config.toml
n_layer = 9
norm_eps = 1e-06
init_std_up = 0.0256
beta1 = 0.9
train_tokens = 668200000
MLP neurons of a small language model. Each row is named by its layer, matrix (gate and up: input weights) and neuron, and shows model dimensions 176-271. Each number is 500 + 25 x the weight over its row's rms, rounded and kept within 0 to 999. Numbers have three digits each. A neuron's up and down rows have the sign that makes its largest values positive.
Before each neuron's rows, "fires in" lists the words (lower case) most often at its 100 highest values on Wikipedia text that the model never trained on. A number after a token or word is its count.

fires in: "when" 36, "if" 9, "last" 4, "after" 4
L3.gate299:484469494495497525438543492453508493473479470514505499518499503561484491497521533525516469511528527513502551463524546496488532531472494497521541471580470500435482500484492513494487451528490506517544537513487510501522522491480485456556496477489509476534511566465531491497507477521499545488
L3.up299:538480546519538527548481517505482471497522487504484472485509483482489500477476495491504534502472494533535490492483509490519476480444460477506498547482502530499519510465531534458488480511505495486467519537521460500504507477505522544513487474475461517479499518541508486514494504526471489474

fires in: "in" 94, "of" 4
L6.gate1492:460479516475528551513535516504517489478516486479476512517491505521478506474523476483440537536502496441489506506485469508513478508517459490489457526520479510453520494552504466467504517512493505508503511509504558517469580496505503470466493497481541486558541510524504514472505505490467502512
L6.up1492:543476465499484514496505484519518460488522498546487525512530483491499506534498520472493500504541501519509562477547528537501524493499510444510517506484476495493515503546502449458514484509459490518478501493505518532461545543474531476453515483489485495529494496528504490526515500523483470502

fires in: "in" 29, "before" 25, "after" 16, "to" 10, "since" 5
L6.gate664:510484512498496496499496501479519510495462550481506531436512479473458477476478528497544483523527468482491566463495523507494491501506472513536458518507480492520515505521508473451524509488460510496502468500433542517525509519486488526484504510526529468492553510512517524489516504523556532527
L6.up664:477494489499499505489468503487527505510487461514488534469517498473475527445513535510493516471517518484496532514487472514478481467516549509471472500493458518489487529542466534490525447488479489469506483496505500474446496456506482486432480511479502476514534531495496501532473487537491471491

fires in: "de" 30, "degree" 8, "device" 6, "deep" 5, "devices" 4
L6.gate491:520493562517523491515502487482520469497478520512509538489511480530530449466456479482520511501523508504515496503497533528530498523489528539475479515508491459505503518514549515496501456516501445507484534506526465520469517518526457482525496450410498523466502543514443495508545489543519504551
L6.up491:504522483508507538491486515538498484522456501502522501509448485483521525501504434481480496500498484507505494448526505511490493507488493502489482511458507519520524520534521485483474495484454477478539487496495467550527514489518463503527517457476489477486507513526472450523513549490497552511

fires in: "radio" 13, "television" 11, "music" 10, "route" 9, "football" 8, "census" 6
L3.gate642:484482499480511495475521506533525458519494472501482501519495442485540500500496497502490490508486487481495491506486518508469485526456524536464496421472500451459512543493481494501500499477544490486460526455484518497516495541489503463495499497494511532504504474479512500532473501481531556498
L3.up642:474462487498485481484527489499578460468472494501537469536500458515498530503437497512531499492490521452485493524508530512508539500488496493517457492502501487539459480518501538490486496522518501446486519469511481538464500530502483541522508528503477520530513470504472496520532520535522509475

fires in: "be" 20, "was" 20, "first" 6, "being" 5
L6.gate1276:479463509483492548506475530553510502448510479507479514465523536517514502532530472526532540499452479486516475497504528458481520507485475465512499468496469479503508492511529529488459516491531521504486528507542464513548545526480526450532536502487508522492478499584489499532461517499534449488
L6.up1276:468512489500528492517468511548507489483465498510503498491499509529496542529464518551514557509512526485492500504526535518511479477519491511544496513513504488506499512513549503497465499515552519492479522467536459521505517496507546509481512490517518487450518472523482480486453501560521466526

fires in: "has" 42, "have" 20, "not" 11, "just" 7, "ve" 6
L6.gate549:486527457508506496506530498478519501463547511472493535530451463572503508471450538498506499519524484528458506494507564482511516469474488565511480525505487549494503530461487519478486548497478534533523474499503515520486497500489522501483481499512487509493490560482492515467517469506517555444
L6.up549:484450501526496530481526507522519530503499486486468519473452496525519504483489477471545484528471496478470543514519503500526501488461484527520510511545469534483484516488487458483475534513528545508493489540519489518501484526502509489502531496478438484545496518492466511454492515435502491475

fires in: "was" 21, "were" 19, "is" 7, "are" 6, "as" 5
L6.gate52:470488557476511512482539462449464525466483511502547526475472494531518524469553472558505483486501554501490478543475503498455494528528502533484481477517472500501524515497513518506485486463522510494540499505527505571505523500511501523488533492502504528508523495547527498499519542444505459508
L6.up52:510449522512505523443550498520528510510533542521450504499479509494479490465547526475549545502452504499509483522506468493474482475502483493474479488460538530520496470508496519526525504538487473496459493488550501485527489500479440502476481479542466517493508507478511519508481479472458496531

fires in: "in" 28, "won" 10, "win" 6, "named" 6, "winning" 5
L6.gate11:463460451520517496482522483515522479477525551514480533522484495499521523540465492495494464492481477538526463506457494483470514475490501498462466492492485515491546510425464462482480526508502502518504489496482500495470466521514518519496509524525491475471482509531512472482493477470487492483
L6.up11:532562478465493527508507511519441525476482519515530460539494524497527494527529491490506518506506542484508519522522478512493479548481520516535526503517495508531490537494485463441561506497471506481525504467495464496501551484500496489482487508499521451455497509510532506534522501525529450505

fires in: "best" 22, "festival" 11, "largest" 10, "eight" 7, "oldest" 4, "fourth" 4
L3.gate572:535491502451504451443546533434537520433507463508548483545522499461510474520488475502501521474483547515493474460464557496479500480475451466504489465492525513493540525491516517509505477491515508451482522496527516504505498505467511514503531467487475476527514513491525482502455514470508470488
L3.up572:543520454499467469517497497494489519467486542532502488516540509514497444533482506474498521465490492465511480519529509480496492498511518505505497521538527504524478473494478489512504475508513493488508428469497507521490527478472533488521502479469479524448500476521509495500465484464510504498

fires in: "to" 37, "on" 9, "from" 8, "moved" 5, "edward" 5, "into" 4
L6.gate504:535490494513473493481505503475494524501508500450511506529515527519505520521477497506497500530504516522549514523562523510465553481509492541462502510514520477496532533520474504473497518503535493497482491486491507533469493496536526473496475488489501490520484498542471451546504488534536480477
L6.up504:505501532504510465484504516499461501490523508473475482477509486460473506490481499519520504564504493528456460462486499486463513487515481531510518497492491455507487469495504498475481503471500515510478516521505509523504461506483473511489476513495496481477471504480503484580510490515500519501

fires in: "on" 69, "began" 15, "for" 4
L6.gate765:497476515526489522526456480501530508449569522520537495503469485536457493475502509550519486535524468501542478542517506530505472521493482539490476491503534472490446480462528509463495537487502508499493482479502472498504464507536492495500459484486488488439539547533516481548484517468515478486
L6.up765:460477489486470448490511513506510487519519490539492462501498507501476511520493542536479533506520467502523453521477496519490465521508501499498476495516495533506444507489444485496495524481513496491494487466518527484504510496530536515546527480482507457507506487510502513458453529497507511501

fires in: "had" 36, "have" 15, "addition" 5, "additional" 4, "added" 4, "opening" 4
L3.gate249:491529522506523484497492533485542510522492511496514534545498532527509522472502513523484513508542471521519542515487511498530477492505525528497454518534501496450523499520492543514507495530477506459462472521501519490476472515478501480521492523502498505531477508479480503474512520535492483465
L3.up249:534500505509490527535514526514515554492480516511523504513506522507472476515526543486470498538512469503483515512494501468546519500495485507481463515478497450515483454516494495518491545499473465486507486502506505552500511541525454435497523566510525542482468484497485509496493490463539535509

fires in: "on" 77, "1" 11
L6.gate993:508473508481479498468524487509475522469509525518448509502501468471511480481468508549531535507529507523491488509542504506448515527506443483509487532514524491530493537485493517455446495489519529485548485463518491548503511484502501533538534471491490509489474475522520490519481492518485494478
L6.up993:541465516481498465460533474503496480471533501514486559508500499504469493478458495505508533506475503504567458518526515512490489541478496544524503493451474537497457526514474500476464503448453486486529504478508517461510505495548516515507522526457551502445495460514547547483447488562469475522

fires in: "it" 57, "this" 27, "everything" 5, "something" 5
L3.gate1437:483520516501531484487505489524489505509489469525488512505473500502531495503469527536501513518543560530517461480509468522541492503469482496460511479527553505482482482500476529515488522480510488509497494480474501477491504514515480504516539498474504531523519502479511532503516509488487495545
L3.up1437:431494515511488509473503451532491496512479481493512488464493510505506472540473481483495515507530537518483438503499517496488518511548480488542500507482515469508492466497469509495470502486519508503497510493529480512450471491519523479529516485527484471478484501490494531495490495487489509532

fires in: "there" 34, "something" 6, "everything" 5, "it" 5
L6.gate98:444460542507470522448477559493463505509523515459517512523553502471497502512494482533506494493534479541547495482526503517508507447501468507521568494481492514507451508514493524453496462493448565460508512512534479548473522494468488531522540516512539497516477463484552531499497482489522506515
L6.up98:500523475467462509496520475485499478480459499479548546470540491491501512510554474485512486475529500507486503465460522534523487503515474493468512477484552510526521505472485513499472476504533523507541517514453500485502451507471489492506489493500526443521550518518546496499494500491507501517

fires in: "in" 29, "most" 7, "much" 6, "of" 5, "more" 4, "others" 4
L6.gate1037:469480476501502513434496541479495504497472489507518520527488477523570534507471531435457496507502478484506479486453516499449503465490534479514470527502510506521525514530538493548463490511558461533477517498512514481505512488505506478499542486510496503498510503490489535516502502493500486496
L6.up1037:528497463475465499474491532514492493478521547463501528486445509498503493461498514514471551492466492497513501430514482479504512456522518477512474458507458530485539501482489495487495507502502527475448496488510504507508504458535494497456521522521474468485495486497486477517505506511551477531

fires in: "national" 17, "international" 14, "federal" 10, "championships" 9, "world" 5
L6.gate966:562456462473494523522517520501512499476520504506512529508550542489487467548504513457491484447466516494512502443509499514546509500487499510495501451505511481529466538502513490514524533460499528488495514504493486527517509530527514503516503498512492458503485505477492458499487537507491490534
L6.up966:521491500507481459476466460472485516518460526508486503488518487481477476480479550479524486486483482477513533486495537522474505469441492493491497506503536495476515466470498534540512507490473493496483543544481473493539531492481490522544530505505527460475550547498492444482459492520478523561

fires in: "the" 44, "is" 11, "member" 5, "involved" 4
L6.gate331:501514491501456508506445510510482510499532502472510510519492498461512459505484497502498512503503495485487478513520532498492491501490482538471499473489494493534482505412504558486482503461517549459523489543495480516499510493467469493432527512511502505501513471511534497490542482512534472473
L6.up331:492501497535484470512485475484542507486538500509488513517493500532496491457487479484471522537502495480482508482503537490492515504504481521497491492466517523525494510536487466510515495494472485443494479519472515530521496510478532455437527484511495541462486480525534499490495472480460430463

fires in: "his" 58, "it" 12, "her" 11, "its" 7, "itself" 4, "a" 4
L3.gate44:499482503496440532484534502496498470489477508494504481502492489503475534478517498459507513472483510526485492535473487499491546462492545529456499486497554486514487515515520499482501499497499466512513498524492517527472552474512500550510502532507505463475495514509533487493516515460502524474
L3.up44:466492501541505487450506535543524466496467491508483510524536482495518489495507579484487483516488482536540516471467527482477522501569524483509498462511496488491502467492520498494502524507536494467491516527494506505510534519508471512517455505563496503471513525487483505502457473486496517510

fires in: "years" 19, "games" 11, "days" 7, "minutes" 5, "hours" 4, "seasons" 4
L6.gate846:548495492468501524514477485545519485495500511509488490464469563532506524489473528473487528524459516512494505537522515545490501503478480467502507502484490500512490552502492488502468502492504500511502520499526498510482543500505574533441520480491491513471501477513535481502533489481506525494
L6.up846:484463503470473495539476501530462511504481524498447505532442527454476486514495503525481530481489444499529512497476520498493498497540461519502531537530524505500528473471498499513454484492474485498481449533483492488490460495492504483478507502499484475463474521531493523510511470515533489443

fires in: "had" 29, "for" 14, "communist" 10
L6.gate552:459537504523501508510498536521535494506466535494540510518463523445501497494535532498534494512506504509488494514492470472534481482476497508504497457516481553511498485535502492493506472484499484524501492548491503551497526490537561522501444526439493490536498544458499466498503492493499523485
L6.up552:537476540476497509537507489513470445473525503499479489488504505502505484496521453484517523492495475509480494466529588530475485472466468487457505501528480540492513469514489452435488466488518508520487486478486467470545505510515482484490507481484460474500506457507509474443525492531471467515

fires in: "in" 32, "a" 15, "by" 15, "act" 4
L6.gate1115:472474537551477521529506461491480463541477405470498488472477481491445509540545520454518498515516542515479494524473459497496500474504496498490490492503457508530457508539478535473496465536467470477498549477470495462498540497486509518473540493497473476523485493510520495509480495511505480518
L6.up1115:494505500447511486518492514499465502523501466581485480541558494538489450521517503494535517531517514507517519482505514507514501481467495480488508515514487503525511490511510504493508505531500505465468493518504513490516479503446520484496463477513532489497486463538498469491536465547503546542

fires in: "has" 61, "have" 14, "had" 10, "having" 8
L3.gate402:489506492514502512520471498537524500519472508503474516531484453511467467484504485497532493503549523504525479481483494457476531464502493493521483511535537520522507475527484460475497495512494467494449540481499502508510515499459466468503493502522503517482459472538522440535480521538494512480
L3.up402:495530520507484540492532501513503516476482516443508507527535532522522506494493510502517543500483539478527543460545482478517540474520502482530504510506480519499511446531504535479511519467502460496489475503511472476463458479471520479458466527507497491490527442480447515482487535460530457531

fires in: "school" 26, "education" 13, "schools" 13, "own" 7, "facilities" 5
L3.gate346:511500477537532481536555496516491486504550517491510467526484503484518529490481505487479505489511485479464483458516531493518502487522486492520537516497485427504478495463469496484477478535520517546499486487513469506547499482497567469480499497470461547490509538462472497516533495501554475500
L3.up346:452513512489514472496529540516490456503519507533458521506494470532484547484504510522461477517509509487514490466499515465507525500474469473498496529469477472525508488513513536508507501488511522473517524488490495465510518485479498453515468501511503505561506483482471492477524499495553502523

fires in: "to" 73, "especially" 4
L6.gate438:478544539505547537489507487495464524490509515480496493523515544461527487506489528494493497519491503525524476471516533539484519495487487503494488444499483551520539515528517490536524545484517501538515508466443479481492460509492480505521540481483485497505521473457518518522491492540494517500
L6.up438:463545498464538480497544485499510474515477525531509508534542548553516507466484494511543514484534545518512479497500484475534494496511533499456505493481539514482510514471525539507485533517464451486518460526523502502524456553503547486550494471473510493488532516494545497503494503538510488466

fires in: "1" 49, "1st" 11, "2" 9, "120" 6, "2nd" 4
L6.gate1355:456513440514504510495492455524518462493519499497521483482507450494500534477492526522503535484481562519513482539482471504472499488501486535486508519477508544523495538439528463483516514517511500537513526498510480522507499486447480484513566533488548519446491544541485495519506516494480471524
L6.up1355:517489500494514503438538486511458463505467482494488455494480480503448515497489538446511547556520507463530506510552501478466484482479504505491514540483500558506475568470524500479542490518487500545520478507486482506483458505505466481504494499527490525448468493534476482485457478459539474503

fires in: "was" 29, "got" 11, "would" 11, "had" 9, "is" 6, "their" 5
L3.gate432:525537551469490506500522513499510488519491498508510505498552476500487462509462503526518494492494467469473498502516475493484537497518531499530488529508479480533462519508501511452467477491502468450503478542498477502482512484513504518514474526468482487537494526529486482517478490465528518517
L3.up432:467465504486511533485545474478538514459528506525472472536486516461490498508511495465570532468508498481531494489499483458491518502494521483515482484484445484507495501497496445464499527454497519445527500488511508450499523506533475489527470475500533530518501481511549519511489523506515485512

fires in: "are" 33, "be" 27, "were" 10, "english" 7, "areas" 4
L6.gate855:473556530488543494527496461501501529493535500479500517485478491461446519492544466527514491527488520490552505502488525473511526488535458495521539468494491479503521479496467512452484529470531499477499493488519510497552539525474547496478491453488497532486524483503527484472502510485495481511
L6.up855:440534505502494484545482508520480509504491497503468493514537487483494485519518522501527459529502517516464509517514480531511501448497454474524501503480488473463461502481506490477483527450470497509451481482514530466488452524500464463519512514498491507466520498506543508474510502463482473520

fires in: "ha" 23, "allaire" 7, "addition" 6, "sea" 6, "fella" 5, "fiona" 5
L3.gate1492:494527500486476512503518538469474467525506499493435492527517514481497515551540490477515516517495458504494477492514533471472539538511535512526527509503530527490513538549501543499496463473505482506471545458529511515543524513490480508539481519545440511459468504505469509459504472514467492486
L3.up1492:504514514510497449501447473519471518466490504441535538485499484522509509484497520514505508523546498485542522526494478517507529489501481544525490502515521471506525450481498511512481508538510463464502486502470507527499508480538517449502523514507542510506519485526512486527509493493470498503

fires in: "of" 23, "www" 13, "by" 7, "website" 6, "at" 5, "votes" 5
L6.gate422:518549476494486553480468482492513503504491543470486515502506546474503529557481506524500512520520471509491508498523490516486481482466510557466520493519475511513511505492465505467469502504528465489537515491502476515554515518499492497474460501496485520468541497486473437481490463475471501443
L6.up422:472442519531532475559534522529495519507512490467499534503553503520508474486516527442481463502462471509498525503502547506510508502503521505486484500483500522509480515504481467510453574496513497515474483506488495493560513493512479459472514524497475503475504499482495483475466454481481482468

fires in: "after" 30, "when" 16, "where" 9, "cubcrafters" 4
L3.gate1125:496519475466470479517514493504486473524511507451503506501481451499496527486499528500521526519501513513515494526500519510475473484490508514468516517511490522546536486519515531523500496492477520514494473529521488506506473454458490496519554478519520488479491515514514470509491465471489519524
L3.up1125:508528506478478470507484471481462496520532487477531539509539527487518451513482491501487508496487524526495513509526525496479483505504485518508529539499484512456546507508484504526445530519478537509500456498472538495506489546504485504516532554481525476533515480470554508530542537541487512500

fires in: "well" 22, "high" 20, "hours" 7, "years" 6, "however" 5, "time" 5
L3.gate307:508499514500503544509529515504565511440507512495464510497510548509509510478481518522509502526515495512491475479495550539494480516467496499494524479477501475487511476542536509511468484509533513508521506474474471481535532455517517483493508549462489547509491513475448530435506471463508496454
L3.up307:525503531454490479520496474527484510502504512535473527454467479477509485550491490514541534494485502490480461454499497535462490475478536526526505502540513491496486530486491520493532464496502507509513490499503520531473489482464468507492513472479486482513494553477494535509493554517464479498

fires in: "other" 36, "largest" 10, "young" 9, "new" 8
L3.gate1535:482510522489499525483519499465521498498522506530498521503528488523449465525487498477460488527473523547498477481487498521491527447545435515510489485487505507516498473506491508536489499543469458445475520527480499492466518470543545484480533505503424525475510557492521460495483483439541514543
L3.up1535:464488485486474509444516522486489526511513508548445525555490491538468478524546528467461469531461555543454491495487519532504548443520508517490513472518526523535495496542519512550498494499496507485513518494504491493482527468540505503476519495511475519506485524505494468509469485461518493553

fires in: "season" 18, "period" 12, "past" 9, "days" 7, "competition" 5, "parks" 5
L3.gate193:489524489489471469530561496468506512485477498525551497502509519564470559525492528522508500518481498490474474521501515488532488496528508513507510472462483518446532582481521486532494489537486478505520563447522538512478497516497519477529485516526478520492462504481489489498527546499474503496
L3.up193:507490502495486517562457458492482480451463477532512509489501503536545454484499513465468481550519497470521450525533458527487483472508495484504481496530480502512499505506478476495541512481491473530501530475537512507497540515520536487507474509507455530474562502463516471527493541486522524491

fires in: "of" 33, "graduated" 10, "from" 6, "in" 5, "degree" 5
L3.gate1137:539512504501471522493504505515461509476492536462501517501481508525485470543506517530490484441414485530519506477517517531487501529508475494519506503555497514468472544484527504494510494490544493493529505483515514504501543512428484536491472484505494529500481466498461537495509491552504493476
L3.up1137:513543537449482512482495505481517487544522492509504482468499473501466485477461505463536459511489480474493526499541516467503558500479509485487516553467519494559508494513468527492517446450517483529524510502500462468559562506529490499500474464488473469481472494494541502565539519537507524513

fires in: "be" 11, "involved" 11, "of" 11, "on" 10, "in" 9, "using" 5
L3.gate733:486511516490524513466469495498557503462523485494530541508504494489486496508512464500523461544536510489514563478473502476484517451509493525537512489520459541515510490524462476469462510517471506516508501483505456448498510493539531474506521469490507487513536489490533453507484479505521476563
L3.up733:567521478504495519503483507548478486518527486493507510499531484484495504499514515479514510475512468512524507533488516588500522483505555528490466524515506538480531463484511472508493506452484492530485486492566476467540516481450516500491489529509501487515488463520500522451495483492498518460

fires in: "games" 19, "gladstone" 10, "named" 7, "good" 6, "legislative" 5, "seasons" 5
L3.gate440:523533515492520521525514498477513535462458535511486494502495492486548492526493495485512467526501527515500510521493507512474522492482501547524491556520489479505478506470515489467504514478543495524510551464515502482518487501539499500525449511486483475499477539505479479472501492532532491455
L3.up440:492530503508521497525498493511450504461498500507487465457507487477513536511570456512513510494501500479528530487486494514534511473499472524486462485500491462537468515517504504501481470546478506510486474462522523506494503487551447526525481487456531499488489485525472464476517522507491463500

fires in: "final" 29, "last" 20, "east" 8, "position" 4
L3.gate405:505471475493522462500504508512515506447529477536499491532450533500521482505528476514494515495518502525521564469511525518518512480492523519521564538517522536448506535482498527497534501533483484503474456534478507489486563465512553488521496490519504506479523509476466543505494477473509533518
L3.up405:480477452482507535576479512502498518483511457504486535497485492484537517481510445466519487523459512497472491478501492508497478505498471503525535500531482539502528554498499523493493477451498527511533485499497513526511509523502459492501432551491497513489474481485478502530518480509513478486

fires in: "the" 75
L6.gate207:525480494491497477541506507463543501510490468463477500472487458477533488538507512498456522489495471519485487465503503475466498493479531468517478491465511558472514556484472507539493487489471538477533464489472488524497514520455553500515544502460550500525454511480480505502543534470519525501
L6.up207:508518480473496490495514518493508509490540462480529439490454530471536495500523512465463532512506511535423514471502542507506459466518511507536528490459513536514501484498532542501475503486492474498513505512465509512514500502501484496491509476490529508527466522508507488507539506471484507494

fires in: "after" 34, "while" 27, "for" 7
L6.gate1111:513539505551482522543473511499500519466503508464501521522493465516523473515500510511535494500504464476481474497488502515480511489540498527465518513519500512511525491469518544503479488512505514511495477474510488512452469466495490479494463525515501483521477440479486471517512483515531510494
L6.up1111:457510489490489505499538495457481476475511483487518534492461503494522522503476487522484446466470522500486475531523516505552465569491524477515515506474531538455498522460515507472491497507534491479448486465513467477544532515479463515489490512472456515499506512490474505492517488502482527485

fires in: "1st" 16, "2nd" 12, "those" 10, "best" 5, "bass" 4, "bays" 4
L3.gate291:478493495530478509544519506508523490526525498533483542501498521518507465501526503489541535456542497494539468537507516495502554509453469458506517527486510494540537461527478467520504552479511521509472490483508489500476508512523461469522548508477502511510519493520499522467495474551492507475
L3.up291:482499502517513464443504469487509489516521493523498515475517498520551469458474516485492484520544489486500407491490512517519494464459511510464503490521505504512533541511486450478466533476493494523492512457509514496504478495496476544526512492485542479496516505545452480463484513462513524478

fires in: "at" 31, "of" 16, "can" 10, "do" 6, "italian" 4
L6.gate1435:521510488520511485436500493517456489504513526516510492467529467486509497466482528485514478520510469495489499435505469484536483506478510519528458534491464484495543497495479481510493490464480508497502445498504490471484501539493450498490547507539512499511475538521527493519489507525536517526
L6.up1435:510498474476482466468523478507506503538501523526505486505493459494509494470530515507479480503544545535509496441484484486477484522523479501540527502503505530468490512493511471492475446551469473503518402485497497502468511507481517513474497479450506493517490489531538524528492518542445495561

fires in: "tour" 30, "as" 23, "salvator" 6, "your" 5, "arrested" 4
L3.gate69:550504511505533457504491475518485463480558514470532525509482488497477513496522404499546474485491481526486526472512539456521456492501508519511482498490528509517529459549485478505528534502511488457496445503480531537511474458502528511531501535496547502513515489532521534522509492507485497463
L3.up69:516455520483530521539508472485532492494499514512506509535518470515481523471489466511494497502454482482502520470514543532525498484558488471518483464537509442505490527451528504484526512499506493510534469490503503479512541492466516500487506445491468469547492492500479508494518536489478523526

fires in: "and" 61, "a" 18
L6.gate273:428530537511505506510466475474526477492517522512521512487504513513519459522502490514483476460530509498473489518508512494476517476479460468461456491529507517516483484493545454499507511501485448469505518460517543489560472481485523450518499472508526506513516499535497466479513542513524541499
L6.up273:545474521484510475508485477496500500502486498538546514490541520506477514470465512524482510532510523492482513485451519429555451551523500514522529525521499486498468498472533522497539497508555474490484532501474482494485490514519505519517495499487491527524480488481467517551541463527524546465

fires in: "season" 29, "years" 21, "job" 6, "seasons" 6, "year" 5, "days" 5
L3.gate11:516459495488477525503493499486482512502484518518509500521474533524464506493493487506446502513478488493509498471494509558501475508522509464522513501498520486473485481491499484482489508509527531484538531513531529504455543493483489506498447452491502445510502521501460500490492438528523493458
L3.up11:546503539509466477507471499484471494491502493519509498524497529518516502507464536495477504523505458508505498506509481513504492465497505469535556494500491476509480460477499508490465513480514476532499494497455533469513537495496494481475524444479471506532511472488501462474519465464491527510

fires in: "first" 58, "last" 7
L3.gate847:508504553499472523496460523467475518437539487466517496476511520532523516538504492479509471514488493518537498496485490479522432492508511491511523514472477479430442547510473501473529468507494439522496500453470451490513502548482479477527516483502512451493490524497482501484479536481478513518
L3.up847:498474528468506507524461522485513473501497523480466487542499486475504490503518483526488514509454503488514543520481514494510492460493522480514508495534515531497452476518486534514498500500507476476475524454430535497504499536568507534542519538525526509517507506547508560471473486503552509513

fires in: "was" 44, "had" 15, "were" 8, "got" 4
L6.gate574:496484482517520512425491509499539478465483500525471512509460463460539508486528460491545540515507495526529481499484525479530520528490467475506524542508471516468502524561497525478559481499451550525492543520454499453501455536532488494463457525461485466488499472484504479515468485497478515474
L6.up574:482492518507522518458481518518494504491516510501527493455503467494506501444523436474507469485510507487542453522486467448516461499426542480526496512480471529497512513471528469481512493475492550510517511466473544467493457502483552481531563497471522517529495476469502451502496487517513500535

fires in: "in" 61
L6.gate562:457497482478509449475468478504472488493538472484540484461491499480519477484506499492514563496482506469487527487495526528455515526499524524503505486501448512436509538499479506517463525494470544517501483511502486497494523496514492494490494474510498453485483502483490545510500436501504491488
L6.up562:508534496519473490457481500506488522524520502478465507461520491472513516472494513501493522491501511536466471478457493489516535499515468524457483521484536489529540518486455505506496499512470514484530510474527553457505477500453539457523538481459480461501516499536541494469514493520489438507

fires in: "a" 63
L6.gate151:526520493526452550498508518521512506502504510493468486519508513513524482482505515522459518511505509514514527523504527517506507483507533533497477510521450497516493500462489512486492512490502494448483506499535492486460534498539480517488519502534523471535498494487493481453519541477461521452
L6.up151:508516493471500503531506483499540522513434527508528536473500526486499480492530509513531504478494476473486541505489517449535472450519473476484486504516518458516522501486517473545481527468510517508480507465511517498471483507530527483484481468506458498532506522463475521519492497510487485498

fires in: "of" 82, "often" 4
L6.gate362:533508498490512505501544552496494504508485509449513505499521526533502567482459514483518435471481513500475472474514505511487497487459514492485495507537497539514492474444510492517481538525468529547503547518521505495511534517511487493524515484439495486527524512472552482534484515461497512503
L6.up362:482475524511506537511510507492479516491477472502492519539467487547502468481479532497491491518496449506523516508542526528471519500500498504489507508512521508511451481542535540479477539552441488488500507470509537507553522501475488498495480535494507496486488495506470498463520506526461468526

fires in: "and" 79, "in" 5
L6.gate720:459536518508527434516487519501501481495529465468493523531503478466516469502514483460566490480504497493524462486508530495515488532514502531474534508499493520488498512488509473525513531504544493514461450519537459527456528515513484500495503533482482511502505479508521518508517552501529524560
L6.up720:484482512494477483493503477467489526481526495513463461512503488517480495497514486539483494487513507530503510461531497510519514501509500531529508525540529517500497508459488487497482464495537529538487503496510504514500457496523572537524515467506511498494540450492511508518441531508469482456

fires in: "the" 47, "on" 14, "porch" 4
L6.gate1210:484496508479505525526531522487479477490517538512532544468546458491495456477508486509508485509480541511466479496501500475540474451467474501471486577475492518495462498518486531510489483457496512474483539522492530497516462526455552507527465524501556507492510487498509532507511513550491518502
L6.up1210:512484488498542454489517504473497508541507483501493486493540482472492458486516497486572515499506500476510520461476510507467487498532533502492532513498510500510499542500514485515513499478516457487460480537505510508509519521486467531522476518491463533494486514527484452493523509511527544523

fires in: "a" 24, "most" 17, "some" 11, "more" 11, "any" 9, "mostly" 5
L6.gate793:511512539491530509493512501544498554451513515518519528481525517478514485488512484500532508535503545519527479513495564468460521478501486509490493501521524463488477440519507488502461480549509541488470436516537526499480498507481510458515530506494545519498494499512511526472475470464504522545
L6.up793:493472475462462523498499540491483497433460480504504530437568510485514538471469514478435574480487551481489499502498494512505519502474481504494484482489483472482507520529518503475514519458507506494459532527542498532507470560464523493469482498515498467514471491511562496523510518458470510524

fires in: "year" 15, "instead" 10, "time" 9, "as" 7, "now" 6, "once" 5
L3.gate1061:516475498480529521478525497522537490475484476494507491573535528516549464504454495451528523482516501545499479516508490562487499504476460515483480481522502555543505485519527509512485496456516513515501521556459493499513472483504523479536506478495490453506515486511517466511513483529518483503
L3.up1061:482448509487498500468476506537509490482470473473477525499527511487466495534459532487487498506503476482490489485523512543468466479477486483527536491530505554509535520468501518529536500461483462521483537459469522520485497515476522520499440528502478517500500490520462518482481485496560467542

fires in: "of" 33, "in" 13, "and" 5, "for" 5
L6.gate622:526514509488477496494484508440491472457517482481498508513516525473498532511476474496542491473541495524484472485442505433479464537482468508497524497487499528477531547480483487471496506473549478519497500505484524526482475475498520554518505531536512484536433489502504518474487447457525527492
L6.up622:528524500471543533484513512506477497482503454545531507531492485476515506485505504503520547477556498490536497473483487486494493507484550557485493508492472500436513505494537468486493487445515506525526490502486513469483521464453508546505474529529496476552507512532498488479487477501494551508

fires in: "is" 74, "areas" 4, "are" 4
L6.gate200:446481512505521485513476495524508528526495520538527537503547490483522526525502480542492472527510493491529495502483468510493475470434502500514467497485513519483502509466519515468477526532457506499488452451547512539465500522485547492478439476472513488536467484531472475472473528476478512476
L6.up200:512496521523531530501523485466468511521502496525477514473506492495493492536503485477509523526516479556497491494467514478476499469498485558523479508454492537534486497521507524453514486487503530464450459532512531519463516466497501506498505523513540527486517525552471507510549553551532524450